config = dict(
    num_hidden_layers=11,
    hidden_size=256,
    num_attention_heads=4,
    num_key_value_heads=4,
    head_dim=64,
    intermediate_size=1536,
    vocab_size=5025,
    hidden_act='gelu',
    norm='layernorm',
    norm_place='pre',
    norm_eps=1e-05,
    positions='alibi',
    qk_norm=False,
    attn_scale=0.125,
    bias='all',
    tie_word_embeddings=True,
    parallel_block=False,
    init='normal',
    init_std_qkv=0.0256,
    init_std_o=0.00545,
    init_std_up=0.0256,
    init_std_down=0.00545,
    init_out_by_depth=True,
    optimizer='muon_variant',
    learning_rate=0.0086,
    lr_mult_qkv=0.4,
    lr_mult_o=3.0,
    beta1=0.95,
    lr_head=0.015,
    max_grad_norm=1.0,
    warmup_steps=200,
    schedule='wsd',
    decay_fraction=0.492,
    decay_shape='linear',
    final_lr_fraction=0.0,
    batch_tokens=131072,
    max_seq_len=2048,
    doc_mask=True,
    train_tokens=567200000,
    max_steps=4328,
    dataset='wikipedia_en',
)
MLP neurons of a small language model. Each row is named by its layer, matrix (up: input weights) and neuron, and shows model dimensions 0-255. Each number is 128 + 32 x the weight over its row's rms, rounded and kept within 0 to 255. Numbers have three digits each.
After each neuron's rows, "fires after" lists the tokens most often just before its 100 highest values on Wikipedia text that the model never trained on.

L3.up308:188202113160132132071143123148140126123125094074159080159122143109137136109156065157162106099148111167130114176132151158181171156150094124086092175174109071149053084147076122119139090106127082111158093150070120140169122203117134050161078119136147116122125135136065096151193078101166138146144156155095124093085116161078144169138112153175116161121189106106105116066152118124102066133127159141101104168105130125150111154110158134097135082086111078090176160162153178113125104140149123114099122108166175168095105107113078167157166157169165134120122066107143169095093138126158145143129118119133145168128055183143159085099146080063155138120074190090130167153085111153131132124166132146114144084168163140099085139119090146113120127177071115133092169196119152121128182095111128
fires after: "-", "op", "/", "at", " (", "ow"

L3.up816:123157127152110089138188119136132117136143132102100110079102146124096127140144141101125150095071104103143126137159155118180188186110115128166170028133095098096186132131114163149150043164119116157176159130133133138071151154128115149114121056086094131119153153131142118162121130143172127087191152132120141131179092130184122129182101118150120120135156077086109124068118178091186107134133108108140077138134183197126103126162075132185133153192120018068180112127140131111124115138108141120132138171105065153101167134114124159136110063175118077179138104116164122114133189133154075187049086127122179088126152152092092130128128128155131149122108142099099119175086143109100151152134144096066132149132102043125084123192062150111115132135120095092169133141149119094146134169150157
fires after: "ad", "ul", "er", " Ser", " el", "em"

L3.up764:171094107159108122111099089111142104153104155209183203091096086085158129123113135126112123104130104131113174153112122153109139158131130108094168115154062142123109083144122128202182075136183108070116082130149116199096120144118117121059144095118128143125145142118103151150108107168111121198148073116158151127129209130107147118133182141050089157094173091153099149091141115110097135146219114114142106118143107158064108172108134090129118111119091082184112163078210139138121110133161088096170158093129109133088101144158092176122150163128127179108130100146080175088116147157120107120084137161161132124120081163106114157106095148123162124135170119155076175102176097145164200134115103128116077133139162160133137081140120092152147137182073097179108087184105145082201132131091095
fires after: " On", " on", "ap", " Id", "On", " San"

L3.up1215:143200186064100146062121180120129101121117142154137100105136111152112169091147097120140157168113140151099121141163109117178110132134097091151132173142144105171163101113119182111118137099126054129175188143136145124094120120142103169095137111138094107169135072125102161122144044181140146098137086112064123160151087127131079170114168148161097081207160154111140160149143152120134119150145090175165081135159068121117169202100113074103076123173154113134116124095132079142102109128121142155128175117116111140136136095153152126106158092157204155074099081177170122090115068166126064199146090124093167089141161129193170080111127083076163146072172149124082128124143133145152104119077086166107126061135122173121147133126115154125098130136130182117153140106079051139154102087099148
fires after: "at", " of", "ied", "ad", " Not"

L3.up1255:084151123148105119145169126109118136143133153109113118086112126073106125102109101156129122108086132174129125142125123096147111137182098094098078170107115181217153173113190096133149097155138079127124182102078138140128169202169127148140171129154096098068102125119122096128133144148188120107167162173104196129103127090087142196125159056133158177136116042100124158113127185125112128127120067119121129156114127109123115043146110102122122125132135068136098140175108149081103159213182146112143147150144168119107110098082121154089137169144125140122154147123163134158161137061122163086114141088145106098129086138142136133164168154092076103132046148138150067137126205108124173173161064058163053106171116129104074138154105141124124148099182156130143105122166094154112114134152200
fires after: " Z", " ", "i", " D", " J", " z"

L3.up641:126108064158067119105113132107067137082103128084156078161115154147128085092160138149165161090174185128140179130101110151085126132159139109155094182110177124101198101066114140170053112087099104161148096173106114135135185120102204172152102087129082129145122162086118171103130120123143078102119108132152158138164150069115111174100115069161085125103114119099139151145160147114100141075131167094142082111116099155169108102095149075178162202173106111156103137065128174109090088109118138113106152151120110138105110133072093180176099176145076148096134128153116149128150131090119135105175128164157132123170142173075141149117156108100124166101104139157181168159102135137117105137156145161109166137140202167114161099145160139189066135150077147092137128152129117156164023073147122
fires after: "."

L3.up1346:135142069103133115133117150128088081103122130142145091115117123102096092116095108099091128158058152092063137164114165148157099185121157156140130046136136053143125152153109116104064110148166139053161096093148123158041196129124082136161099163189097129122170155086203135127136124143129133081128150089155095180163122106128121137154160153123097171153133066138135165145134113142129088150175155053181154080137106174133101196139087079123182169126142108145085115190160072118114177140142160119192159078093119107133163166141145145079163103121130093202131128121111168056128112135142149139150161099145134148121160180126122193143062108143060138086127132110120121126166094122112127145163116085127082147083079087135165172123146139097141166202153152125128146140134118104161126105119122
fires after: "u", " Van", "a", " van", "v", "i"

L3.up738:117081139073145131079082161149071089203118127089103143108109118079146120127141127172160125130100080139070117156149133132079146194125138099138175122104113120182109139134085138076146145166134118165139146140114080122030130094190146136201121176128114171076150124135157133109126179122110124092114154100114103137203133083150053094095107111141134156152082103136163088120119119071129111170173122119144105092104132120171173105111112173099142148167095159131089121111146090074132113140125143126109142116163155088115137160109151138121169157117156128078200128138131190174114134125136099048174167120160099216158155116162119091126152159109097114135158143180193093148132109135080149169139151127136130179143041096128096101094136082148141115078146134212145058126076135140095122139139073
fires after: " La", " Del", "le", " le", " del", " la"

L3.up1093:098116118129186119130093154107122111168135127112104127151119191078115127126137121077198107122161109127143102060116107172128142161174135114191152209096150120123130090126143146072177149119117175128109117088085125154169099090140081176127093105097131158136172141105102101127152129112175124086124110198118126160169113202132109139109064098148144124130190193106089057134110142159141122113122087131096156111142130138106099154129109136095140130015190099111124074112099167110174103100115149164054110137168109120033145118172161105119116121153125117153091111078139125153174109214174110143121106151126039122157098110098078104104170143178126156102123130139099136143090132098136125157115056144145162148162161085133125173144154151103131157102160124168110114142080118160171137079166195
fires after: "c", "g", "eg", "ore", "G", "h"

L3.up1165:111112170189138189109137114128076097129122191137101132088162111156124134093149166159093147095111117088098109155129157180144111170115096197135179125059120135103144112125134126136108147124071106148208083138136122179115152122113118157146084148116190113156137159145160148117134120105120090129133143072160154092063156096074105074138152132056120115114092119104122180104097089118156049128128110082169072126129106153138152175096141143137166060124103138026112097112127220161062159150102167173174159088120144127138120134106155126179193099168166144129171138138160110112179191120159161108162142156166142101123088143137126167156136079049126123170180102136104153107125128102103128089136140141147087172065088090136093146120101117145139066119154160186146132135101145096107171131106128
fires after: " m", " e", " n", "a", " f", "m"

L3.up1522:144174133177121115129088163094145136041139149169074118134109107150184116152111153191086212141151119134154190126160144075088113122147114115106087110152125187108143144089124062118129120122088134123127184078157103086115136128090148182179072153072110115121111116145083144111095129086141119102113189114161105064156113087088131094143045155127120117102162103171166104109119173159146162118135160134119113157159104103134105163143135136112136205146155123134080095113085129158087121117142159155086132123205159105130157045156131129135094108101107150173113140104115117135146097173109132084143172126164209115134138178124150087148092161092164102126170118164095082126088120127149103072131151122176220154122162147154058153155162151170186084127138115126096123124052117150103091099162115
fires after: " M", " m", "M", "m"

L5.up183:187113146075136162120118106149078129126114140192139119125096157121145083179058165111091128163129163119158131086105132122162185085120134169147080087154132134131176117107168120089117148120096125079159112183157138155173109159096125173177129091185153131135106094122162165110111218133129181128127101123112176110124126118184156188083108136150097140136122160108093094100128122078194165142132133145106161163154151092121119106139126080097141179097110094120129121155136134088185135061171117187166206107087110174112154154109114081067113134180076177081152092155093121108190106106117176170119138133145145090206131139168155171148172126115115064133069133145181067106080103129096130126134166082129098144141131144085094110147067112128075151112078149150094147108154105128177136076107106
fires after: "202", " the", "199", "197", "201", "196"

L3.up359:088145161109176161127172125096115090056117116147138122155184104116107125136101144135143181117151079183151132180153162124119190135112072104106141166104074065161177146130141124118145167157082080161175169139166153172196117102117112111168122119134085128139117110110112106083119151118090076142131120103179169186202108156132098092168122072201108135122106169099155170112140101213180125105187121123071132171082107103171121113149128183148133108105078175092144127115133125135148112077104148113136156166134172143150128094071118121119043166151122082105108119135142117123109101113153115132159057150166165104112088060102138112077130155170134109182101160152188084140148127105092138111127168147152126139098121091110173114157116133077117031125117139106150043111136136145113156094113146
fires after: "1", "2", "0", "ore"

L5.up1354:100142101100116090148144133101158104140103160161154092150166156142115178146153160076100138112088097124141139082142144133135176147124113148121113143073127140105142103103131091103146153117153146199135144123122184158115088152141066183161092138094129126108062173165209183151124129076092152162101169072094088175116151137124110141143170088085137118151140143167137077067150147138180133177118118105061114181130114099111072173144167097115159132111044131105196108185111215098064119155196147116115121045095142156140185131129134188135090133110106167155097105101123111137153104108139140154149092073096149193136103137112162101143115105119110072120089136133121097128110136107116092138101152117173102170095125157152125145142102128140139102122131055142084214160069122084110148057134171
fires after: " ", "1", " two"

L3.up46:162135091193124151077103155101179152170135142187119160141102105132112139166178101065088150162208160141090124109155083206089113071145082142124178169129132205167168146129088179163129162125110153128088065158088131119144135122127131127166128131156101138140094131146210136111191158128072122154103140135141151116127091106152195084106157141101148065125142177100128160150111089111103089124125171099110122168100176090073088179091107103150110154143172091109130100115040143114110097102129123134064120172118097099143102138109142180106137109123098106128134102082133151097150141120121175091094148165196136119113086118135080133102141177137092078118126139165110118105104068106159130162160170104069154150152121080066153169076069163104115130126137152105148152168122079128077086108111163
fires after: " in", " (", " |", "in", "h"

L3.up173:172134131145169075068049136163125130120133141190100051103165133124163186178143124099159117119132138115152167170147150146129088109159155137088137130145193163101131075140109090034115092079101112186174170088166115098162107140191101181148117187079163075063130154116135094130128144177176188138130092152192148112124158109147113149043154132118150102133192115133115114146097158182101144169178113103117155116144095116132144147093136135140156069109079152132115081117099127184143124119138101180104114115163133079070182085115155097123116150153097095138118071109108181099058132113065140152111160200141159093123137110124114166145101117118123105143064131118120185171142082096182111145109125115148095159139137166057147155160084127124139142123124137090121139113125113129099148142169141
fires after: " C", " c", " E", " B", "C"

L3.up276:161133152185092117128132146092151174151147112154122140072099079147103154193141065139129121143172104104089124206186086138109134122098124152115069027163108105124110152110111102088156093111084168095112156174161128131177072133104199076089153093175090110110124102160159069024143145183162163096147099106132117169123177113135154149076115109144150187073145104150130087128084149174112165138115099087090118140104074118150177143140098146108146132141135144123171148155107144128171125155130137106152174144118163120095153116204150136145150122097106140015147116156171165123119077077144125131069142098097181103108089128117157163153118139133152077137146167112132163082060096142163161158161114128125168161121128109092114159125133156107149113121137140138123179139131081148081176110083131
fires after: " New", " Sw", "New", " Miss", " South"

L3.up1070:169118151120045172131092129072130137083069168115149130121109114134125128158110138137173139114100142101116110101106124140062120124152158075168137135155145065122173089120097086157148113160131084142186130136096198148166111136110095121122140155134152101158074132141126125114139135124149156114075129137135169083112108099138118123178138119112167120148137115162129135130124138098103077181186114127094099086185128068091141118146208162124087150129137204160180079134191111138107171078147200157101105145149183145148218196142118086104116179124117147157082151155102117029117111135163090116131135114121123150154183123118135114153119152113124121072156081106125132109117107124125115107065065135114089107120105093115092129223100130076096134150195100144095200182126146110160109098171060
fires after: " ", " T", " I", " was", " one"

L8.up969:142137184158067143127084130087085134088189124126153111172157127149129107094151157141176146101133213160128185195176118165195110080184152136156134186153161127111154079099144115164107073141126131167121090147175128124146123164129177082095095143114118142074100140134144138145156110149077094126094130124177126101068071137112109174128131093122103150082053124181130181104173194143140104157130165170113117097132123135120165128067123156114092105108141121087116126144140130114076138107121150081081162111089152122105073114184149104133200083143118081121125160076107143129179144154080155081131136137137173129134137202137127102095056132109157086191126105160118131142071144146136069103128120079140144128098159136096172158145158108154065106123153095140105110161172103059056105136110147
fires after: " "

L5.up713:103112123128066110158059122114090143155105156125128074199194077090133104128177122151128139132134101093093077143111078085069179156158153152161168071129114114127073077079181116157089156149117178112149125065120073108122097108179157085168146110116104131169136131128149123076157152143183157197077104108090154161168126107097120163123139083109163114137144123134157077130125104158066126113202159185106144146109134097154124173090167152155120144157111138124110076169124086072113182195083161149149194149123085099093161165129052116135133110149138130157105162122103093146129116087107133156103125110177099095171146139124160144129126111159126111097088156072145237132143146158149130104106151117095143097177092139094175080163128142151121135066127120148145173155116113153072134112104134
fires after: "201", "202", " a", "199", "200", " the"

L5.up205:154103124154097131146113085093140079108131099156142113100143140084164154064108145178079173060134143186131131158120144157160121121171154146136136143138117147132154028160187085107065094099167120118094149131109087094142145153173167103103136106114121147108097110111174126144130147122179112110122192130107073106115090130062054147169134144093093204105129095140232131115070155167132150149107127142105135099147110092086139171133126099133142071165127119126148137159108161113101183161145143097140165138115166140114159165188137144116145098110126116057130091071167128100113146165128097150133126150194117097102083132151156114117095186145143096167120112070085080196080151195116103115097151132085138110092097164118193118060218141154128135129121149161146135125127161097170125077172133
fires after: " ", "2", "1", "6"

L3.up495:119141102099101141130172138076139111077118145135094136065135110147097091115109135127097123124124147135119133156130128117114111142077127124130110170146152127133110123113126116153153140163145162141096090118169140079171165070155150120177134162172160078087144073158121148137121153133217135138116122083127142115097122076173158116074218177138117140135088153088164139105117171076101209092192141082115066087130113080118093170064030066174140188168114115143161096127196093104150124189128161179121066145133127161173097137141121177114140144152174146100193147104152165107101107127087046188162109152105167162167088116146147117141117117167136123157101132151118139129095064169137170110150168134164068114114141142052163133119153166107124104146103110181097160145166130119125083132143095
fires after: " |", " Al", " San", " David", "ado", "."

L5.up475:120122080129110109189093134141152086124115108112143143141103216091134134117120170104084161127067128135104144096148133131138105071119170117120173101094025119108081137116084094158152141190144156178124141160061147112147120176064175130095134094151139133156103197160098114154158178128206169158126101138158127061146121130136164099144091135189159088112143141131155077189130121059115147140150180106138146118098165106157131123128144134077179147123141131088135124151083114068228117089150096180130167156122124147146111152175125163165090167133122162118087118147158089133124128111122181077162133075155106096115110156156043131111144093150117128165182096132127116121088111105155084192152103192147097121136121078117135101115073134126112122163083129103128150129157061137158066093135109
fires after: " was", " is", " not", " were"

L3.up855:106186140107151160137169149069135104121229040125151137143202128169111159127110175116149106150132139159137097102087106141124149063118063134150102135121107047121213090074152137200072124149103114145132125058119105136155116185132100116108159125163122103107122138140133065125149144099125131125179093148101156121136086107152105121180107139104140116115174150163097116144155138148134123139141122133108131069215177144125086112149143179125102127098154129087120135145129106094127140179157109126088168137155103121113202080123118093139175126159085079109130130126138100092141162140161144133142142125114169124126160131144177069171083141143161087120154145150092066139093091132150091175137166112113119123130151091156063090122150127133054128177194083131162148052086159168057067155136099
fires after: " s", "S", " S", " ins", "s", "-S"

L3.up916:124159092115121079176208113126147171185130114132144088122143151100058137156155144109156098128085138081111141159097109145110136158136094152127087097113172152076115104141134087154111142182157139158105095127062173155144109156193121148137107144076133120090107145127128100140122166135109105124097103123143145111102064134141114130085200136222118095164104148127145137073159156095106087164123151088097056148108094154110107105164111088180149130141127153073160167157104131112133102132127110174093093131115183097113132130115144117156122173103150159125204197181122102122101159193128070118097127120151105092157149107173176090172183112154098066174087151127179140110183173075123165121128108103163102105162061115106124130115069095175084127095129164179143143123081100166113166109133219
fires after: " ", " Al", "n", "-", "on", " en"

L3.up1201:098166113104111153171159154093112080177085166151121104083105089098149105190125108100161134160132104122133183119185174087096105180128123076107128108169113149122164151106080063156191109088164124118093162109124098141106168081107152089099095143193162098157101135155134110090079119106114152190116150110158111121163101130071135100126084163176125157153173136145159099156142164172099099039137082085122145127143093171112170196168150119086125119110098139127112133124113156077094085146123209161174141099182142143154056144101096081117154159193140078115123113098124076135129182121140138092156125192117090125134104143138101129146155108075138106094074127217067127150110147108171150098115053106119133139132151139083122156160177160143114114157095145110112094183100125103113160089130104
fires after: "ab", "b", "k", "av", " Q"

L3.up858:120169075143130155181118143143116086147107125139106094078162189139131143131153132104171158141126084129147103141167159160121135202123155169123147165149124137088106140165148139112089147161128189165154098079132158068141080093161177160114121091180153139139139105106158182136163083127093159147192168089103162081145125114120157137123082056142125110122122121150158113111134107090115106132114124038166120102093150138149147162183080126087158122027109091171115113146129152130083123116130158154110109133179178121115154147168161134089168163078146093099124098072099068053167166141151121041127156147092098191127090149157116153123170137137098154116070116140105158120140111154045146114054154134111160156135103103101113173179121066155115108122148090095145089172138071141145117123115060
fires after: "b", "p", "v"

L3.up280:167130141184097138158061086062138103137129122125202076087080140145110117092146097161153091139101120146148169134057185150097109066128063110128210121130136119087087176112130164156186101141114093148159091165118141067104110091150138158090162109160146143080149097110125162140136095222167128101136117146125169156152115107103138151105057199140113143086090137141133141129102116130181105171158116119124121185114096115089089131115115119149111092107144175095148113133088078165119147121128148155112204126118141097115156106086147114139202210158150152153093147147170092184119143032105123103153157128218117095179121129160124109143181098150163144131080144135081105138105131166116086126124154144127108113102115130073131139115136169159074113149105066099155121142142189151169139117113133
fires after: ":", "/", ".", " Website", " N", "″W"

L5.up1450:107125156096102065109165128147135119068186128140134127160135115076192132077097094118107153151125107199152126122129102135136092119162071151108175060139163102121071094150188165144101151153194136173106137186117119080170173165137121151086182093108145099128138095085138169129139217123125100151104123118094124121128065120116119159152119196072188129111136141145145112147147153113028125171125125101114117142086113205144037114062118148136091205111107126131119149167188114088099071127090139138178111113101159150081115092118112143109088194104099149208149109120147145110091079114083148145090129145116165103093121075108116116156113122112171167089128176148152119117155126143146128152096156111131171169181145095128132115084081106175104147121102101101171136093161144120114144136167120
fires after: " D", " A", " S", " J", " W", " F"